python train.py --norm_place="pre" --tie_word_embeddings=true --init_std_down=0.00698 --lr_head=0.00545 --final_lr_fraction=0.03
MLP neurons of a small language model. Each row is named by its layer, matrix (up: input weights) and neuron, and shows model dimensions 128-255. Each number is 50 + 12 x the weight over its row's rms, rounded and kept within 0 to 99.
A block is one neuron, or neurons of one layer that tend to fire together. After each block is what it responds to, as a language model described it from the Wikipedia text at the highest values.

L6.up897:66 42 61 66 52 62 58 40 46 61 56 34 55 56 41 52 44 59 61 34 44 67 56 47 88 61 28 35 60 32 56 60 62 45 64 68 40 46 35 73 54 42 49 45 67 43 27 49 48 57 64 71 34 73 51 45 56 51 45 47 44 22 36 44 49 45 31 59 42 43 54 61 55 54 39 59 59 54 53 22 50 61 67 53 62 60 61 38 44 51 67 49 43 46 48 50 54 67 60 42 32 28 41 69 25 38 75 51 48 58 49 59 45 33 68 41 31 49 52 47 53 56 46 37 61 64 50 64
Responds to: Preposition "in" and similar. Mostly " in" before place names or years (a town in Herkimer County, in 2005), plus " of"/" to", and word-initial "in" (infant, ink, induced).

L6.up108:58 30 50 59 27 37 60 43 22 62 48 50 31 72 44 23 65 18 55 49 48 46 59 45 59 29 31 49 36 62 46 38 43 39 58 61 51 55 49 54 53 74 42 63 55 31 28 70 54 31 43 51 45 48 24 64 25 50 68 61 45 52 44 61 48 62 31 54 53 84 60 45 44 62 52 45 30 59 39 62 36 67 50 70 55 57 54 60 59 51 43 38 63 63 60 51 70 52 38 63 54 66 40 69 69 44 33 47 70 55 35 59 56 53 44 35 62 41 41 54 38 70 45 36 50 60 28 49
Responds to: Modals before bare verbs. Modal or infinitive "to" right before a bare verb (would, can, could, to), e.g. "that it would spark", "used to dye"; also mid-word pieces.

L3.up178:37 57 65 69 47 56 43 52 53 58 50 59 50 45 43 27 47 58 44 31 65 79 91 63 20 75 35 54 48 76 27 57 53 47 56 61 48 53 29 48 45 31 39 56 41 44 46 44 57 33 67 62 47 63 43 52 62 63 48 42 59 62 49 43 49 54 28 62 78 64 54 66 51 54 47 53 53 38 33 41 38 41 71 56 31 46 55 46 46 40 41 64 38 43 54 51 40 58 52 62 49 60 59 40 67 50 42 79 49 51 57 64 36 50 41 58 54 45 59 27 51 46 55 46 59 47 49 39
L3.up214:61 66 46 51 56 37 32 47 42 50 56 46 41 62 54 57 55 38 49 38 41 76 81 53 59 53 64 41 54 53 37 44 31 37 43 39 58 46 29 43 51 44 52 47 52 45 70 60 52 30 48 62 62 62 58 45 36 61 35 53 27 65 43 57 57 47 46 51 56 61 45 53 47 64 58 63 73 46 52 43 60 48 61 55 48 61 69 44 41 45 61 65 26 55 43 29 59 38 46 54 54 58 27 28 73 49 46 54 19 58 59 68 21 45 65 64 53 46 65 42 52 45 59 64 52 42 52 68
L3.up917:33 39 42 50 51 34 41 52 43 43 59 52 41 61 68 37 42 69 41 35 51 64 58 38 28 57 49 40 73 51 38 66 33 57 50 67 25 41 70 44 57 34 40 58 53 63 49 37 48 49 46 37 44 44 43 62 37 52 48 61 44 35 46 25 28 60 32 47 40 45 50 65 69 64 55 69 34 52 59 48 51 38 55 45 60 53 41 29 61 49 52 54 52 37 47 58 54 36 46 53 58 54 28 49 63 56 56 64 51 60 43 56 48 31 59 66 72 49 58 34 83 51 64 37 49 45 63 56
L3.up926:50 23 50 55 55 30 49 46 37 33 46 46 64 29 60 53 48 35 80 60 59 50 46 57 59 44 44 31 57 58 41 48 43 80 52 53 37 41 60 44 45 39 57 52 51 38 45 44 52 44 67 51 66 47 51 37 46 58 63 65 36 66 39 60 31 53 33 72 40 34 41 56 59 53 58 41 68 42 43 57 56 62 29 50 40 49 53 53 59 26 60 55 74 66 55 22 55 40 65 57 32 62 71 34 28 70 40 29 63 52 47 66 62 66 47 63 59 60 60 46 73 47 64 56 40 52 59 60
Responds to: Date-introducing prepositions. Prepositions such as on or in right after born, died, released or deactivated, introducing a date, e.g. "died on April 3"; also is/was after a title.

L2.up17:60 36 42 44 53 49 46 65 34 40 31 39 48 25 51 46 47 44 52 54 58 75 34 45 46 64 63 52 42 65 43 48 60 50 14 54 51 59 51 52 70 45 53 55 40 72 54 37 46 47 53 73 45 50 57 70 22 50 39 44 31 39 60 59 40 42 67 72 37 61 59 38 45 39 55 48 47 40 38 32 37 48 50 33 66 49 60 47 62 60 53 39 59 65 53 62 35 58 46 46 57 46 46 57 68 66 20 47 42 31 38 53 58 39 41 37 65 40 43 39 49 35 51 33 51 43 48 50
L2.up90:30 37 38 48 83 58 42 58 36 47 38 49 53 44 53 54 54 60 50 60 63 46 38 59 74 65 32 45 38 54 29 41 66 53 54 51 38 64 30 42 66 42 29 65 44 36 46 48 53 65 19 36 40 70 44 45 58 48 49 56 31 54 24 40 42 54 52 54 42 32 72 60 45 49 47 44 48 51 44 50 53 51 45 53 56 51 57 41 49 55 57 29 55 33 47 39 42 24 40 46 62 44 49 49 51 39 65 59 46 52 40 49 40 59 31 49 55 52 63 93 69 50 51 72 55 54 66 50
L2.up132:54 52 46 52 38 42 42 42 40 49 71 57 45 50 82 57 32 51 40 28 37 57 44 48 59 70 60 61 51 56 59 59 36 48 61 46 71 51 57 28 55 36 28 47 35 42 41 39 40 45 61 51 44 57 69 46 37 47 52 48 21 55 59 43 43 36 53 73 40 68 37 63 54 59 46 54 39 42 59 22 51 42 57 54 71 43 32 32 50 66 49 41 38 33 62 62 37 41 41 43 58 51 53 28 41 57 49 38 58 45 62 51 78 64 49 42 50 41 69 44 72 64 20 80 42 35 35 35
L2.up158:44 42 28 50 43 42 27 35 63 54 59 60 40 67 64 66 43 50 46 19 31 65 77 23 36 39 37 56 59 36 57 71 41 33 46 63 60 37 62 45 47 45 59 41 78 47 64 54 40 23 19 76 39 64 48 33 61 44 48 56 30 50 48 49 70 54 54 59 66 60 61 41 29 57 44 58 42 43 66 21 49 50 59 56 68 61 58 70 32 46 58 55 44 52 35 42 41 39 40 50 55 51 33 74 71 46 64 48 58 58 50 65 56 63 52 43 65 48 54 38 62 64 46 60 61 38 53 42
L2.up341:62 54 69 72 46 62 16 62 65 66 34 44 67 50 71 59 46 46 32 75 74 40 35 52 38 55 58 54 59 43 30 67 72 39 61 69 25 68 44 63 46 74 48 46 37 39 59 58 57 33 39 55 55 63 63 46 48 53 49 46 37 78 50 63 42 53 29 49 41 49 58 56 37 53 41 30 36 43 48 41 70 60 44 47 54 50 43 29 44 50 43 47 63 45 41 53 39 33 44 60 32 72 28 44 39 48 42 65 33 54 44 58 62 74 41 57 46 52 44 61 59 47 59 70 67 58 57 64
L2.up364:54 53 63 63 29 44 55 39 68 48 48 56 36 54 54 31 40 61 37 49 70 49 43 16 35 57 66 60 56 53 20 46 51 42 42 47 57 43 39 47 39 66 58 39 67 42 57 64 56 55 45 70 36 56 52 22 51 35 43 52 25 45 49 57 56 52 46 44 41 28 51 60 60 68 53 65 30 54 43 32 63 39 20 61 71 36 49 64 36 41 21 53 44 67 46 40 50 39 64 42 56 50 32 31 55 43 45 43 71 56 50 55 40 58 28 34 67 46 59 48 40 63 81 40 55 54 53 32
L2.up520:65 65 48 68 16 43 47 65 48 69 50 49 57 41 45 48 50 44 43 35 40 48 52 50 22 39 65 34 43 30 33 44 44 38 59 64 49 43 36 62 36 40 55 69 39 46 26 49 32 53 32 54 53 62 48 64 38 32 45 46 60 40 30 43 27 40 62 60 46 30 62 61 75 73 45 42 45 47 55 66 65 71 38 60 57 63 29 43 56 56 37 69 25 30 60 34 36 61 52 56 53 46 43 54 57 64 49 46 35 57 51 41 39 69 57 71 69 52 51 23 47 56 37 52 58 62 42 43
L2.up579:45 41 32 62 76 49 35 41 34 54 54 55 57 43 74 50 84 49 29 66 49 56 48 45 77 31 35 37 55 50 53 49 55 44 55 62 64 62 54 37 67 57 43 49 54 43 54 55 63 34 52 48 42 39 55 48 46 50 40 55 64 54 69 37 23 49 57 62 78 66 55 26 63 54 45 52 44 54 35 33 59 47 45 44 77 59 50 53 46 58 54 62 35 66 42 25 48 54 60 36 23 51 75 55 52 41 51 35 53 54 44 37 36 56 29 56 25 36 32 53 41 30 53 40 56 52 53 64
L2.up605:48 46 42 45 53 46 48 50 61 52 62 70 31 53 73 65 45 65 46 53 43 51 61 59 55 68 56 75 36 29 64 55 40 37 30 48 46 35 21 49 32 55 31 35 49 57 46 60 61 53 47 48 49 50 46 54 43 43 50 63 49 62 69 57 31 86 43 73 24 66 45 53 41 48 27 75 62 37 58 42 60 59 59 51 56 51 42 33 43 53 57 44 32 42 53 18 47 37 54 59 49 48 41 52 57 64 39 35 24 57 62 64 56 50 41 38 56 46 25 60 46 27 45 37 60 46 53 62
L2.up691:56 47 56 50 56 28 19 60 54 44 68 71 67 66 41 66 63 53 42 50 38 65 41 49 42 43 59 50 50 68 59 49 36 55 58 62 38 33 37 58 67 58 60 59 53 44 66 34 30 65 58 70 49 43 37 44 50 37 56 40 55 46 59 30 44 54 40 47 45 42 53 45 59 67 42 53 60 36 51 55 48 62 62 34 60 56 55 36 64 24 63 48 50 46 27 63 46 45 72 55 28 54 51 64 83 59 49 61 58 22 45 29 42 32 34 61 48 46 47 37 45 28 53 59 40 49 51 63
L2.up748:54 49 52 45 38 55 34 62 74 48 50 42 40 49 59 47 62 42 50 32 35 62 36 42 41 43 70 57 70 47 39 55 34 62 51 60 50 37 23 36 27 70 45 47 47 45 43 36 33 45 65 62 55 44 51 17 55 49 66 55 66 18 56 30 58 54 60 79 64 65 43 37 55 73 57 68 45 34 50 42 63 50 43 43 45 59 78 41 47 56 34 44 63 48 52 36 49 40 44 35 55 68 33 48 36 48 45 59 65 60 47 48 67 43 37 65 75 62 50 46 29 37 44 54 39 56 61 64
L2.up785:47 60 45 40 49 52 53 66 66 55 39 46 51 64 59 57 44 50 24 43 47 57 35 78 72 40 64 68 60 61 46 30 45 47 52 52 36 66 59 46 38 29 52 53 43 49 68 28 42 51 61 52 31 59 49 40 61 33 47 48 32 60 66 43 26 40 56 62 35 59 54 48 54 40 50 65 50 43 58 57 37 46 45 30 54 50 53 55 27 55 31 32 27 60 55 56 50 43 45 47 28 53 67 38 38 35 74 61 50 74 61 50 49 59 43 59 69 54 36 60 44 58 54 62 53 56 39 59
L2.up850:63 83 33 33 31 46 48 44 56 55 57 55 36 56 57 60 50 55 66 67 39 43 59 54 78 67 42 48 58 38 51 36 37 55 35 59 50 40 40 36 43 34 42 45 58 59 52 40 33 48 45 41 40 55 61 57 38 52 43 45 44 35 55 45 48 53 53 65 54 59 31 37 24 93 52 61 43 58 47 52 51 38 59 28 48 56 47 63 53 33 63 25 53 55 34 51 44 46 65 35 35 60 40 37 63 37 36 49 46 31 55 58 51 52 43 62 54 61 55 61 66 41 19 55 46 40 57 56
L2.up870:48 58 37 34 33 40 44 51 49 37 58 58 43 50 78 34 64 76 40 42 50 48 51 45 59 45 69 49 51 30 27 53 27 41 48 48 68 47 43 44 44 43 42 58 33 47 39 49 85 54 51 62 54 65 70 62 45 46 55 55 45 59 61 28 59 51 66 55 50 71 38 45 49 42 59 48 69 56 58 41 67 57 58 42 50 49 56 50 56 50 42 59 47 55 44 46 56 42 52 29 66 51 50 45 69 52 49 40 58 39 63 59 65 50 53 44 64 50 58 41 55 44 23 46 42 48 32 48
L2.up958:51 52 54 47 48 46 34 45 24 47 48 59 50 46 55 64 59 34 57 35 41 51 51 31 67 44 68 44 42 60 37 54 30 58 36 25 34 77 59 35 46 57 69 55 65 65 30 39 27 48 75 64 33 33 49 33 50 54 48 31 23 41 27 45 37 45 29 60 57 64 51 43 38 65 64 74 45 47 64 43 56 40 55 49 54 64 55 44 37 62 42 31 46 53 44 43 50 56 41 51 45 58 58 40 31 48 63 66 56 63 52 38 65 51 33 49 50 65 54 56 32 42 54 49 48 86 66 54
L2.up959:59 50 52 56 42 41 64 58 37 46 44 59 58 57 50 39 27 66 50 54 32 52 39 61 60 39 64 71 55 35 32 48 62 47 45 48 26 54 66 32 49 65 74 68 40 30 49 42 23 42 58 57 31 60 51 36 56 46 38 35 64 50 55 52 21 48 64 63 58 77 62 55 40 73 47 53 58 64 68 49 45 40 59 42 71 48 43 68 43 52 42 40 58 37 41 91 53 53 69 50 38 56 64 46 51 64 40 47 25 67 66 55 58 43 50 52 62 33 66 59 43 47 30 60 45 48 49 78
Responds to: Post-verb prepositions (on/in). Prepositions or function words right after a verb or "the", mainly "on" in "went on to", "signed on", and "in" in "formed in", also "the following", "the same".

L2.up118:67 38 36 60 72 42 67 73 65 41 54 45 54 42 36 63 48 38 33 58 50 71 45 54 42 38 56 85 46 45 50 49 56 56 60 58 54 41 43 44 48 53 66 59 57 54 57 51 60 47 57 46 61 51 30 48 34 30 59 54 34 46 58 55 43 45 48 62 69 53 42 60 42 50 35 44 48 46 34 35 56 55 55 66 44 38 40 66 62 27 46 30 48 37 46 64 46 58 71 53 76 72 50 30 32 52 54 56 39 30 34 53 43 46 50 42 79 44 46 38 55 36 47 32 68 57 22 51
L2.up122:47 40 53 47 66 58 56 54 42 50 74 49 32 45 68 58 46 60 64 54 36 39 77 63 38 12 70 76 49 53 58 66 55 42 42 53 46 43 41 16 38 59 78 53 49 56 35 49 41 36 51 65 47 24 60 32 47 45 57 66 41 42 51 46 42 44 55 35 54 46 40 54 55 44 61 58 62 63 49 35 27 39 38 54 33 47 53 65 56 41 42 44 59 38 42 42 36 54 62 40 45 63 51 38 53 63 35 62 72 42 49 30 41 53 29 83 39 70 45 53 40 48 61 54 50 58 54 36
L2.up226:36 52 48 55 46 56 53 63 41 37 58 32 75 49 43 50 74 44 62 42 70 53 61 41 43 63 41 86 61 39 41 46 47 50 59 49 27 53 57 51 71 46 59 48 81 57 72 43 47 19 46 40 44 46 55 52 65 40 59 55 42 46 44 46 37 43 44 43 72 70 37 53 62 47 34 36 47 34 67 33 61 57 42 57 45 38 46 59 31 41 48 61 21 32 62 64 59 54 49 43 33 41 51 50 46 58 32 43 46 60 64 61 46 50 57 62 40 41 49 45 75 41 56 70 62 48 57 23
L2.up285:42 64 31 61 44 42 50 40 49 64 48 41 38 40 62 45 40 57 54 53 59 36 39 36 63 18 71 56 60 47 58 56 60 74 53 22 50 64 54 27 46 55 45 37 63 73 58 28 58 58 63 46 43 56 49 46 54 38 75 50 36 34 66 46 37 56 48 22 38 47 45 51 33 59 54 39 37 44 38 89 54 38 47 42 39 54 46 50 29 62 59 56 49 41 60 54 74 60 57 27 37 53 47 61 34 49 59 44 48 43 68 37 43 50 38 41 66 42 22 37 53 53 74 44 53 53 44 51
L2.up314:52 56 43 50 65 49 27 69 59 50 55 68 53 34 45 33 23 40 55 42 40 56 55 48 61 60 40 45 69 31 50 54 48 60 50 42 53 52 19 55 46 63 68 56 44 58 53 56 34 34 56 63 44 32 39 47 35 36 44 42 47 41 42 43 43 55 32 50 46 50 53 43 66 59 59 54 51 55 41 66 37 60 42 30 57 64 69 43 32 47 46 53 95 41 33 56 37 55 48 52 44 49 59 48 75 41 36 73 66 29 48 61 71 42 53 41 39 22 35 58 46 40 30 35 30 61 68 54
L2.up384:40 60 41 55 56 36 65 52 56 44 58 44 52 46 41 40 36 49 41 60 55 62 66 24 48 58 38 53 42 48 54 56 32 51 43 40 35 49 48 38 65 54 68 41 76 55 45 47 58 58 44 52 52 68 62 38 52 56 69 28 56 21 59 60 50 44 37 48 49 70 44 39 64 58 57 43 53 59 58 49 55 41 47 54 45 51 45 43 83 64 68 59 38 56 65 54 43 52 64 35 53 47 68 39 31 53 61 52 38 52 54 39 45 44 84 59 63 34 60 62 52 49 55 52 66 65 56 65
L2.up387:42 56 64 43 69 19 47 49 58 50 53 76 54 72 62 58 42 49 52 30 66 35 64 39 72 39 59 81 65 58 53 46 56 45 47 48 47 23 46 55 59 63 34 53 51 40 43 46 39 40 40 75 49 50 44 48 50 67 59 70 43 51 33 56 53 30 59 60 44 32 54 39 31 52 49 39 49 52 53 68 23 40 59 60 55 27 46 71 42 56 39 52 46 51 32 30 55 20 58 41 40 47 35 59 76 43 46 61 54 41 65 59 46 72 46 51 47 43 60 55 60 60 65 47 27 52 32 27
L2.up501:64 61 34 37 67 45 38 43 56 61 56 48 47 56 96 61 56 49 37 51 45 55 49 52 60 46 62 55 44 46 59 24 43 46 57 58 37 43 68 42 46 39 51 50 57 62 56 48 42 59 77 71 36 45 32 70 75 49 50 62 43 49 32 49 43 53 56 65 34 39 68 62 44 64 51 53 61 50 45 44 57 40 66 41 52 57 53 46 52 54 49 47 38 45 43 52 60 56 54 42 58 50 72 51 55 49 57 67 34 29 54 49 53 30 46 59 45 21 67 46 52 71 77 61 29 25 44 60
L2.up564:65 44 34 64 62 51 29 58 45 38 36 38 60 52 73 50 73 51 44 47 71 88 49 40 44 34 62 57 50 71 32 64 65 37 55 41 45 56 35 45 49 38 42 47 54 48 37 51 47 67 54 73 63 34 55 64 47 53 54 71 49 56 68 40 59 53 43 53 35 72 36 61 48 52 61 58 60 46 46 49 76 34 58 44 47 71 57 53 54 45 62 72 45 42 32 41 53 48 62 51 51 35 48 48 37 35 50 47 56 47 44 47 40 47 68 50 48 31 51 39 51 40 60 53 47 55 42 68
L2.up574:70 28 54 47 57 33 52 77 54 51 57 68 33 43 35 44 30 32 50 38 63 76 46 73 51 53 44 43 54 44 62 38 42 54 49 79 35 40 51 43 74 53 60 40 38 51 62 57 31 41 31 45 39 54 50 49 56 64 35 54 48 40 56 47 45 59 45 53 48 43 63 16 50 50 54 43 46 21 57 58 49 45 38 69 68 60 57 62 60 58 50 51 41 66 47 64 35 52 53 48 45 68 20 48 41 40 63 44 54 73 66 47 44 65 32 54 61 53 68 68 44 35 44 60 61 57 44 53
L2.up647:54 45 54 43 50 61 57 48 65 68 50 41 55 41 53 62 51 66 61 56 49 42 60 59 36 46 54 64 47 29 24 44 54 52 33 46 55 47 41 65 46 62 47 54 74 54 58 44 37 56 49 64 58 80 46 51 28 25 62 69 34 55 44 55 28 46 51 42 44 27 53 56 38 42 36 48 40 66 41 43 43 63 46 34 42 49 59 39 66 52 64 46 53 55 39 55 53 76 59 57 47 56 43 79 43 48 40 37 41 43 61 80 24 43 63 53 78 48 46 39 62 73 41 23 61 44 60 41
L2.up659:59 32 60 48 68 40 37 42 63 61 43 27 59 39 58 47 54 25 62 74 58 53 51 63 47 38 35 67 72 55 27 33 37 63 38 52 54 45 58 50 49 45 53 31 46 57 51 68 40 53 48 70 47 81 22 56 56 50 62 62 44 38 59 64 16 30 46 42 59 54 42 55 34 67 51 48 45 51 58 36 43 61 48 51 54 39 45 80 45 71 44 47 51 58 31 57 39 46 53 67 47 34 44 64 42 58 47 39 58 46 61 67 27 55 53 50 67 54 39 38 70 56 57 22 78 72 61 57
L2.up699:33 63 41 36 66 40 66 76 62 24 84 57 56 10 53 36 43 47 56 43 47 16 48 57 59 54 45 39 26 51 58 30 50 37 37 45 30 68 44 54 52 55 59 62 46 47 38 59 48 45 49 69 31 37 37 40 54 31 60 49 56 47 64 26 70 34 56 52 61 31 46 42 62 53 53 54 68 72 52 69 50 72 61 64 32 48 55 55 48 40 35 55 40 34 38 40 46 54 63 66 46 47 64 49 61 51 30 40 66 41 56 46 42 42 42 39 61 54 44 55 48 42 41 60 58 51 53 58
L2.up735:72 41 44 71 68 29 56 53 38 40 46 24 63 60 44 48 43 55 64 30 41 69 45 47 40 31 41 48 67 38 68 57 38 35 64 46 38 47 52 25 68 73 42 70 62 68 45 55 46 39 73 52 55 69 42 47 71 62 37 43 39 47 52 36 25 39 64 73 57 27 47 47 59 36 69 34 69 54 67 35 59 62 54 38 52 40 69 51 56 72 49 48 48 40 53 53 63 69 51 34 67 53 51 37 44 38 32 48 79 47 59 63 46 36 31 45 39 35 46 52 69 43 49 20 70 45 61 45
L2.up762:60 60 51 30 55 50 33 58 64 45 43 48 61 46 37 35 54 59 50 43 44 71 62 54 20 48 61 32 49 41 47 55 45 74 47 32 27 37 63 33 65 51 74 73 63 49 40 69 53 37 69 64 45 71 69 53 45 52 50 45 70 47 46 34 56 48 57 78 53 47 53 44 64 64 46 71 54 46 22 47 59 72 49 48 42 48 62 52 34 25 65 53 54 46 58 62 65 50 55 49 38 47 36 59 32 63 70 60 36 60 27 52 51 27 45 51 38 57 59 35 49 38 53 60 48 65 44 42
L2.up859:68 39 43 49 69 41 56 40 49 37 60 63 48 65 50 44 60 55 27 55 55 56 27 45 56 27 53 63 53 43 55 48 52 49 42 25 46 41 32 53 40 52 77 51 64 30 49 41 43 43 58 68 37 43 56 48 59 62 50 40 17 48 48 53 33 53 41 48 56 46 41 47 24 66 69 60 49 52 58 53 40 57 58 60 49 56 51 33 43 46 68 56 47 65 51 45 57 51 40 49 60 70 46 62 68 55 32 66 57 41 40 37 57 53 35 38 35 45 48 35 46 34 52 30 57 54 38 64
Responds to: Linking word after verbs. Fires on the function word right after a verb or name that opens a complement: "to" (failed to, went on to), possessive 's after names, with/for.